Weights of a small transformer language model.
Size: 9 layers, width 384, 3 heads of 128 (1 for keys and values), MLP 1536 GELU, vocabulary 4096, 15.7M parameters.
Architecture: rotary positions, tied embeddings.
Training: 676M tokens, 10312 steps.
MLP neurons of a small language model. Each row is named by its layer, matrix (up: input weights; down: output weights) and neuron, and shows model dimensions 128-255. Each number is 128 + 32 x the weight over its row's rms, rounded and kept within 0 to 255. Numbers have three digits each.
After each neuron's rows is what it responds to, as a language model described it from the Wikipedia text at the highest values.

L6.up101:161161120145108131155129115163137143127153106129161130094128148086176095160140137097106096172139164108115132114119185133090203085080162096071082123123094092131137172087105176092128106134054099113188112113111109203125156101105084121112095128146151160103139151127087146088156098104160126155153143082135157105068142139138072120154156151151132174141175191132118099170143116130153130094173
L6.down101:102111105130119131102107135093182148136137186129126104181115125164094116127082108178081138111165075113140131161113115148104182103129081118097129147097133128155147160137115114092132131181172154144148144095191132112125157146118169116064090156155111154134128060118195109149096162131140130159144141093104080192102137114125163187176199109156111075063086112106129105131158128161143106171134
Upcoming number predictor

L6.up895:050156099167141076147112144110157090107175144090102106158093173117106172085156093081130135151125149125145069170206173118122163140185127059148205134170119109130179115142083190225213201092101166097127148175126117145056129159129159149090153151163095075123151154074160124192120118108141090126093112131138137169144085130193134110078241103165173110101158093156114105166150174138125069135065
L6.down895:162168146080107213139152119127095124092123103133107177096102101178106179193133130125125147128155156148101128126149124148154147125136113161121121085143091085174081099129211119158129108113094117136168151080170130110104129139118119142131127140090113109098084105125116126112078091151178142081082137179081179044151185141095116175137041100095111154114095119096148124158125082122164143142180
Table cells and name fragments

L4.up726:114132116098043103097180134148119147143123128088124139128168114095111121174075147152091138147158132189140170110107123049145162167144070129076134134142094082144158138080161162149134161116171093117098152130135114156101083183125133132195110109150151142150136116099171108175121097148111083159121127174122104171106176108121115059151105118116106142173089110158168128136149059107153169152153
L4.down726:162190111155102164182142107125060200146150134140064121152133077085194139154111101134140089135149160140116121117155161120145167151162092108114121089207121105090132150158079143185131131085126140131082125157107134114182124092155116149122152153126070112145092130081157145135140097145125119137116174149155164152109167077087109144142148106139126143164068124132131081072111079138152187157155
Highly predictable continuation tokens

L2.up699:146164160113096095128157132130136086074111129174136093063048113168140146108134154152143164108108150101122092100120045089081104143087194101219104213065157118171125140131116172156107121142127131129102154167130151126150126065103160131102108131119140056131097120094131154165130066052147162155077129113108098095115117093162098083162152146085114122074103146112176167150084107112180076149114
L2.down699:105104068167127106110145169152140118178126203151137124151167137130106097126135111157150146140098145113156152120098137090125098145173087080144096133060060121144079145051142108145188156133106118146065101128097115160107165106148153146099151074172102196147175163119159154100117130085127104143133146084196141111127169194129120107136087092142090135081133143138140139196108104146164107067109
Clause subject references

L4.up902:127112141130092125131152118112104099175146186155180120182169087120125158176116141076178165135157105070106129146117103133098166172131116156155132109083102145101109164124105107151107139137101118159119150131137140142120120088122116179104114088119145138125155152139122130133161107135091127070064152147106122099127147116124102126119127143088095145102176153181107138152147084151103105137114
L4.down902:120166118127140154118059153086142108137188113148126128107111186166192100095155143139152051146101203089134143160235119149097103144121118206152104147145116146125167108079159146189148166117086151091123177138160123057157157130133165089148170137195124151177119106163072144176108152116134088111109105136125125103151110136173212159101168140101132128131122226138134121123061134160055137125077
Slot before finite verb

L4.up794:078203110131147120134127165112122114031131142128097122129104139099121111142154152124179163107108125115138181145059097169163111159140105121138115157144153180165120098161150171140078147154181120127059142106161183136090150080166137161083082101169119146180112168113087149140148137154145154143116114097111135102111086099110085130069166131098135120138111097172109126136087061146111093096100
L4.down794:150199154154053132075150115175103067073162136155159121139126103121117126123107161120115122168099158106168114127125122093118092107134080060198170096086077176163116142192123143138137094068141132131151105086066139102117084080135136119052115159122120154192113179128162160080109155117129093139162091131159090088161158150105133153086182131077104150146101134128074134144097107160167095071107
Mid-word name fragments

L2.up242:204146175115140115135100097137151116096141079142158169135105124166204205097151138060144134141189086132160148070158146083175159132111107079147195125085122125153158100054149142134084128114090123123150119121170108160114152166110119164122052142152121177182112110217067181121110074114182114147105078144148084123152158146128125140158133136128098095097111138177168140172122151106134173112128
L2.down242:102136134139156199178115106133144162090146176105159109129086177116119075104122133124112145091107120173105094184121102144131145119129140124151147024161127057223066131137115101164198148161143090138170097121117124176057152084137054204114128103136167145124125146084161112123118159146146106177133106110109115153125138105127135146154176148164087137092129148132145160146152153096160116104150
Mid-number punctuation and continuations

L6.up634:124080161178111166162105116090140104097141157162114134089090085121131071108191173119112119134120114123105133185193151140106144130183090121126104125172099081132150142145099139102101104175123160141162163142151143079126139089074114107097185131176117137117191129128145064076112182143155129130143169139062045075156149179146144137137132145142133092119155124148207163151170124129132172119180
L6.down634:125104109138165123108129131132088152195106131156124149174111137153108109032135047135165133134117173123136114093173163157124154122098097082127091130150145129189177143131136109174147161114164167133117105147122174107099157181117156129113065110068098090083138135112160138143149135126111110152163071100181148130101112121068152093117136162128124162143092111158150082112070157103152115129133
First piece of split words

L4.up33:126137134100200091098138116122144078127173067083149161122110095130188162171129097129097171116088128146149142094132198076131193106109163103089120146098150137084121116175109170169100145108069159136117120114108130112164091059151183134090186096103126151136159149148074119099090128075120161143134158132141145063093112110133142042171156077107114131112120140144135120125099127124127136208141
L4.down33:097102169175065124118138191061059165101121116153136161171154189140121205099107147095103121083119093140138107131134060080147128126113159145133122129084153174201139130054169133154175150115127150078192108093143146159105118144130169149140102133186149127151115163117174127174152067112167139159135121154154155123151119153110123156138143131105147183122127155164171131119132128083136088142133
Sports team and place names

L4.up121:160131132141124103124167139131138126094077114129143140107182138114126064148111149132194105103180137184154140135150114123157149116081107088120127126151157093156162139041106080147143122160092191120130118138110132094146106149118144124098138151119141053095137135140080136065170072101154119116140081160092155122084112096120143076142131178157192152124075084158124089158102136087163098122033
L4.down121:089126071146165114163156092119215113148129143185163098139156179084119133106147115120130151107085115140143130162154134148142137112096147077107161109131130125138129117099103147128127175053105101117147105105129114130109037127121187103157095108090104166110093136123127099094158152084119128157115095142078097119090101154156145087105162108103140122167146078132152130107121168129150149165121
Reporting-verb complements

L2.up270:111126139087070161102183111074092136095101159102176097090117118154154206109096139157145157132152125116134151101162106127159147177094135105111125161161095107132132109086134145155072098082135090140133064100094111135140116101127120128108162128097090157116151065149138197122101132158106089152075152114128099097121104104106184167151103143173097135185147122131142127147152114138138166110159
L2.down270:127150130150118153141080130051167159102158102086171077145104117146116125117166135065099122133155161154155177123162120088103160132090092161133105128103110105138068084122120099108136114137156097101124097124128122161121121165237131195118110103152101122204078111155080115126124168165112134109043155125136105129110071106124103177084169103107107082124094136149148140158109115101160202113074
Ordinal number suffixes

L2.up1064:149146167109076148149158110129133168170122202159073090157121120140159147149067069117134073069146054181122103103132159162139151139086122116147170077169130197086114072052148117166139116126132109114132159114109149175097160122210200119111105122104121128101078098152101127083134134131102139136113114095070147178105136144053214048085117109136155044122182186127141119115146171133144101129062
L2.down1064:101117123119116155114078220158110135122160109104137116131129159156211121090140156139163166166080200156167100164126096133124135111102120152151061153158131096138207150122177132152131188131114103187104237091119205145072098107173143142139228127102105135139097156102162139115154108088166144161135109141122143106131194127136061141136117172089127116145084111154100149096096135161116123167107
Plural noun endings

L2.up716:154155064153139129094147127177090129134110173117130139140130164159100131155151128116118216129148161096108148126086112108101118089102112136132099158117065106136053141057121101171105098099122137090105179134109126084125216171145159117149141123088155144160124108087084179113138132173104142185137172119199091191183068132107193143140156112130082144151105097132146119196118106101135165165096
L2.down716:085119133119067151132134089162127193109139182138135121157152131131148101156101100128159162085075171100096008148115117112107087123083183113125137133119156120154114111071103131173132134175128117094066101177180119077159056098110085149182134097117138088146186114124132124100101124101161166097124100125118158102117092136143104116119126155134107108097148107110174104041113201081118146143164
Separator after leading digit

L4.up1326:147108157129114092178118060046110095110169112084078138131151143156206165106117139094132122115098104150110155134116136130114133138121163082148185101083081160110162139160107065112135090177161092089111094106138085163100142111095106177139138140132135120103161147132105219108115147159131138114115169145125117118144130070107161099114161071121146112092119101091113179207118132139165098051153
L4.down1326:091157134075103166096110145124127099162188125129129119152149130097126166200132117105124109130076119158141090138104109132155112080098136123074124146174153123183138120202158075098132135089081127171133173115138122152116143132082155163129113158149120134098097127077106168091108088170099146109121126071197129167089136119083150099131184148140111147094143184115118121142039162149119081137143
Numeric value slots

L4.up343:136128153105133075176113084174121127089095075129093104158147163117105091128090106164060124163186123195166121081156186169143139130160151130093134165208188087081131119092122101164124136094172112106163152099128133133123133138098146122146181146126064088125108129129106113162123108107165093119068096104163113151135067134138084129117117115104160139129175123110129138179138096117111054051098
L4.down343:141117200102114098087119113174188153128084140124126140084116161094059140101140179133211125117124100125120144102144144079148184150107107144112151153140110122140148111056094090210163111108083138118097118135134130070127211139149111069150097150123117155093114141119118134094156133127127138129086156102140124119140110122129147111178113179146198112139142130120135053161153121125104133180094
Verb-completing suffixes and relational "of"

L6.up7:121155145152131130110156116066132100106156032175143080176149117134162175105108139131151127182116152123109097109144143118078120122152088140151154109178207136139150124126164133140147171117106156148124168168157153125108203141062152108156116128119126147139164144104134141162137140102114136133071125158124098180121119132140180099113142138136164117145120098106145122123148117167114183149104
L6.down7:167129110096127138116153123100111126051177130135132127147168133100186112137134104153109123131114142086110150170050072127071134154105091089111132140250130113099137160184150203168085134101106125101104136170125125125092175149100120075162079093080172114121170114085141120144144098128108159109128112111136102107117151139112133094087168099129101129179151106117077079124141097111162136098151
Start of time-period phrases

L2.up397:141186169081087127153135108112110122080125121118112102100081132050129180097114133129163119149134096097138134093169140130152094139126114168096127122153104160096120207106132116141132137057072115140110088143164138098181146111144121131182133085115146079158125175167167156096116142083111099115159174153172141202121167109156145079088131102114124135141109114174119141126163081113172117166172
L2.down397:111040130106140146106172117081179120151151144118132164127171181099151129062134089138140160112143127074105069138124178143131155129121129119096179160142126145192141123113069139094151191113079112102180069165188128118099136139128157049145122109099133103128097135125144133103122131124183112193172122110109147165130044128128056081106105121092123127078074108160079132105113053055197196130189
Sports results and terms

L4.up525:132060128135090117142144070146158144123127168129168117120121096146158123148080174145130195125100174115111090107110112133112091144146163076134137113102152090044132108190153094095041087131110149110119134086146130094135115164104117175133128217137166084144090169136128141167128079076112143131096139148057146151102161090104103137124107160149074108156130150103128112109171077121122174147137
L4.down525:075161148147092136170141182165149125128142138065169129105133089132191123085088149152141147132111150121136146153129116181141104099188096077142102169089135185108127074167118107132135171133112143087117126089199131144135162131142146117093062182137149111187118134118122139084134128127147128098104066064196117089137094105178091136108175137072123081141183097074136102129159134139120140191154
Date-introducing prepositions

L4.up1317:130129109094087177115127168076163141157087089139109132152137111133125116125151169101079150180120169149110136130152112102106121099112115153162109090127162106134113116102119139114083139081179177159134141148140161136091162121169099190043111072118128145150133168106098136186116114153106128141079135142074089089164222065118093122135165127109177109183207078054166167146098133186169167128082
L4.down1317:101155104109086150133113156101155125150120154146154117136160095057106100129156135130116141172148146168074127081129134130102068128114106136162152103160133130089085207140154164067193151134135101146114133142103126192143151179102160145104083095106080184093104140094111180155053088137090183102158173121115136082124142147126116119131168209136133111136148142119085145110145127110162084117138
Historical time expressions

L6.up346:190092118136110113159107132059147098126127086110110152096136063163171061083061101108088136141191105115092116111110127091162162124091156113158153131117119100127076171093154123151144166145156126100108089102072145085130101111118146189026189184134113158189165172129096130159173145148138198135134127120143081103103143117105112077197114164146122117100206122122101178128153091135169065154158
L6.down346:158140109113181157127112155146159101163135132128127123152077123167121116131167151185128114108092097103168168124077157139167139109093129117115148148136088119106089070045108087130108127051159096089120168111173126152132151121148136139188129128061123102109117106123151150157078184095079099100100098098126093136121166116235070191071142081127169159134096085099107139179162149161142148070129
Phrase-linking function words

L2.up1226:078145172128104144145128136115095141041119111147159113095090168121116114155150118126151112153143122117118097186142108129102141154156111115099110111137102210075140168161103156159127121135131151134130171163105150158085135157182138123143124150145100093122163160075131172110164135103123078122166118141137132163130140117143100085201132070124158107090221165164081142122128135247151129150090
L2.down1226:113077120117043144195147130163132134118116113116136161177097147111132175136101049109126160122131081090155143127120153100084146139167123121136111141103086095114106152152144124086078153177160138131116119101079143176160112117116148117173085134151100173124108168149160189105114166101108132086115136099119130152189126106148116114091158123140160177145161149083120120107120158114153137091064
Table cells and fragments

L2.up925:114098157110076149128173129149136108141139128107144091086150114123168131133145162140092090083125143127101142152074095110094113138129135145145110117181122049158107133129117107079133118083089115146161083166120098184152140041081149159136124119139186115139125106113123109072117136138155090167116146135123108089150131157127190148126112119096146144106092121104186171124168107144127157121153
L2.down925:128070101126133140118122169120126126095184101135103118119107144140108146087117136118139110061146041100062073108129126103091093141105092169114141141129113134159161125242091084128105139074082170123148118135178090156158078116063153103103138109088171083129143105089146125149086126119144093141099145186139118151186168195116093134123150137118095135146111119140151164133140115122090122142139
Numbers in statistical text

L2.up1126:145156114115174100196202127127116139142167167142192191089196118124095163179133101120149158092140206115108146145104161123068118137104145045125134124109115126122156149123124153157108138087127125101132143079079126102160097085081183078161175088173130174148129159121127127178120153170140085094150103083116106159147132122130090092143151114095112123127145098126087109137131134102123185095134
L2.down1126:116151150157068173162107158059098144117145101089133080172078135179152122131128125143100099097157137080195117145133037149178130166195173168165123120094184130151114180184144179188074127197095102180137150175104205064130132088094187157082142161126166141157107112098098110117139096176123117101129147111129109145113173103148123178107127120157162142142149160150119129102148139094132150112109
Mid-word proper-noun fragments

L2.up1180:094123161178149172071079145094140077159172176105147074155107168170093119137139118099126170103179149078163158093165165138121184121095075146103086159073102121129125157125124114084132171198135152088184135127144134155184133152079171133162227184109136071129096128164166135165127128097121093089075195103111109152104126176103120076105180065138088150110117151159140101104118123132112123089102
L2.down1180:105187096129085176126132203080068123131098127146105124149049094070125153172118141098103113109126134101129171132170141128134096132104140079169088144117124103126159154147100120133150136109124130138141102096103083135118177190127125089079159152102120086154151132115120162096137122189118074096100150128116020124108091149153084159134113095145104138121085111103115138156113115181179143077096
Modifier completion after article

L4.up603:160122146090169101139062173133090114130109145137095133145065156136184122167162066146202165071111086144113120152126137056140099072148136124112199086154131103149190138162158157071114091149155170163139161052132147126161085146078134092172087159147134185148078073204093131116156116130143129143101166123109142125141149157129121138100155106120136130089110070183178102116150111166143169087096
L4.down603:119077116140102120113207159150166157108126138138136155046203107109118125059099175159099124150113153120153139130133135189100140169137170107163107121143096130157073143148128106129124177119151134077069050158065104126085162128136098103115131106168141151085132118099175112103152157137138101075175075141148201107143117154124162145128139127159141179108149163092139130066112128089109105130123
Adjective/determiner before noun

L6.up37:094075119134132148146100100158114159080143079056132220127141123146136146123136067143117079174107146138124146096158063148090133088133108174106076197161149100159121091057128097162128168143124195138092181146131123112149166150172071137125138128170128120174122146154118103198059135121096137103091101165098138145087104122129162107090201087063107119119164168134155113123068059210064070144152
L6.down37:095101098063111107134139109153117132156104110090161120132129100098137166095052132075182166083106196213120102116176120135169146119078095201145130130161148106165076094116113176167144131157186141159085152124094112148046053095069097141156107148102148100145048105118143106089148166093142139139127146083110148159122199095085122126137116130183142165148137180108102147127120126119118123128171
Subject-ending tokens

L4.up1295:144096142128114159129157163089166100101171136164052138071129153129223170116061148135082117083144135184111113141099143162180149176125140106126191153129110135053131153139133106212159149150100092112144172104160102149095075142121149104173144121092156135101109104162089125106153182173128085089155137165137133147131068077123158128129074136098167126124177183122122122098102117124201137083078
L4.down1295:119119136133130103079117177141130127107075114009168099132154085141123114132133087135202115135105157106154130176158082097112085114145107189161064121173157122131153109132113106058146118150179104197126075174107131159157105179113152114114157186118105120109095173154223119132136133098111100125118123128132136083127108165151054102104131121144113100135078105148123110142176145143089185159225
Plural noun endings

L6.up364:139109168114149137067125169141135140177119121108147156149103131109143114158234090182101173103139164122132085138161127147124141113131192108129165070103139085117148115159096131097149125147091126135144052129079158159146174091163174099139174095134105161127172117132098198169115146070089160143119095136118125191146118156096103095152138108141130136092135108129093122179136147163171113122124
L6.down364:121112126157148104157120096147153111147130105211168068063125143161173162059109143131100095064102141122147151142103151120132157087101102129097079154124182112144152098159124103107153162159161124134125098144112088041117125158087115127108146127103109088130161116094107100113084174163101127108191160135149104151175157132088168147107174121122155125165108088149121146088123148142085089125122
Short connector fragments

L2.up1103:109109120074158136147102108133124099150088100147105103162158065154143137116174133144089195103121169150124092145076136119110169125144162129131090160120102156120062077089134158128132095138117156111084136118104130161145153077170117172149124108157098142135160117139071166107066148124154140088065031124167066114110126168140127163093158165143164092091114207102149148105103081116124135101163
L2.down1103:108190093104138109122106150101138185140155133126093136180167159112142168154146100070137152135105121110167122112110166070118149127164167177137208093109110073139123200108096083120092088132124116109126074140075170066110091131097155082070139137134140107165156148148106155073092154142134130078093186174136156130162137129161076110159129158145130129159129059175124146156101131108080161115096
Prepositions after titles

L6.up1388:209140144081128156149096147125134152191141113181031168130170148121144107118162125084136126152139138107096053161144115208177136124117108131086153079165132120078122216111163101155107151122101090084169209077064111148064134112167199089113143159119115102090152120094143135105170168200147106196106142123162109138132068095147109141148109175091119139135114122124121119082070133080205145061111
L6.down1388:161039124135168139106124100102150116051103130051139179070101136170148159172162118147139150162061128124146114146108087056124141108104157140134098125110121145134135105087128110100176108133137149108078121121168165173185136226096128143150150094132142107168121105108148180173096098027120131142118098150221125124124125195078101114141111164050139072183089114147108133123126139190049080148171
Noun-ending word pieces

L6.up13:172065149146101120138131085111120130101074143160160147150095143066171115138187144155086124127138133106127156162087115104120114156104092123162149128125081125115180104131145115088128140111138122159095169170137168152150110150119122127136148155157049178098149164160117163148108157149074146132121093156111164137141125114123143102156159133167145138141119084195108082088126134136139083089091
L6.down13:097120147091143130142128153128079086141160035168094108101160179184126166050137156100207106132138090185138196101073133160128117131139178140151126132129111096135135167115127170156117141057148119142116106188078114195127097109151123114125151114102142123097132095126096142089079104163151119084135118164095119177088118118148124092114125075117123166100071219124140113064119162153144043092170
Value slot after separator

L2.up1093:210137114151115145072152098152089111114119079132090137146077137158187188063137143126164109098125102156119147135143086144088063104105126158122053115091145099112135172147123128117116125140111113186110135127109138196107087158147056141136064092151125208212123121162147172157136169135110184102118103115130146172127100140200098207073131147147100143121161145108094123134133118153123149142070
L2.down1093:035147115161163099089118112128064107116173152186163119148051189141148162141109126153116139119136113146074114123178119102146119187091094209119144098112104161120154078151181100113135061190054124139130136109145123075134100103139097158079141117105157188123182140104189121173074116151114129146143114119197136190156178093116122108116122124169151105101089119136128112103161115063123102113155
Preposition "on"

L6.up244:117159094129160143082116115127095144154093132094087178110164119129098101082105132108109174130109102165148102143121166115179089163136168139084130108160148163121143156147098178217120068104132137114116084162106125128121097168069167182194133131132138085175031131113130131109174149107142141094113172171192134130143131150123057164078124114111111098172171123177129152112153095103145129118118
L6.down244:109155188079118082173127143117086106110103098126173110115123139129126123106115114044142086160066098136118173095101155089132095153112106132100083135079133086090065146128174138151046126113159126094139137113127093115135111147118158172165112135183095076136161153104078101190179130117142115131112162115153018138090156076140171083037092125170149126140128121166088179150085151198141123155153
Early word-piece fragments

L6.up232:150120156177184100136089085185137115123135143145095082182190070152161143130135184105143069066144123084125138082108127148132145077114118123124151138190119160165105137125171119116106124089117123115118166114108119127129143150122148047139144140188103098099136079097133063090109091144111128094171161124121148174105111151150096093129098118109157124166137180120139189143177118128203145172125
L6.down232:112092128146088177144103146122144048159152202123137060151135110153195121109114140125142153073099175065138088100147138191122086134124156114223174123147165157116164152134109108181083091115112128111143118135133126112129084131165115182151080079117162192138093055145187133135146042173085108156134134138165134138123123074143130142077140124146095147101150169107190133090147119072147119150166
Mid-word name fragments

L6.up1224:114123098117145092168176099130126126191115121135115120136089168189139187082091165103147161075153090152121127101116117169149131111111125158146103125159116109092145106123126135149166133159103129138115096114120108168095183098119155108075152113156127155183107146098126125129122161089060060144168142140172157146135199137157160149123136173151171165140177130166116052140132179185136116141153
L6.down1224:087198159129120158173077156121134120089169132165143146102148095115138179106126092109106153097136148124115141102141147100112104093144151118131156101159117140026118090125113110129143123126187088130108121134092121180156173096064126096135160089077168087151092144146068118127109133105141158151109115162127136118119109159090095118159096170132113158092093081162117092132119115037158118120142
Tokens starting with N/On/An

L2.up719:097118181140141127114108137128088131157092106149167086152088144130062110158102121066143137126152144169137135133127144144126111142169077120118117120162144152204134159130142140114135154114190133130072076159136154108145161165159100098082157158106132113160105118158153177132177142132092118114087156156097131139056073144091175102105178092085171141122138159126125095141095041132137182133127
L2.down719:125155114139143163102122147160081142102116135162149113120107122195098113170124121170137124129155135123147158143058103130061129174108139102213150142107152136112146135111080119138184124032157164124100156067096158085111182211171114085105163129082193151097165155111175150101153057169120117115100128118110036106065162152235136158155133162110139137141128165106126121126106169142128182081133
Sequence-position modifiers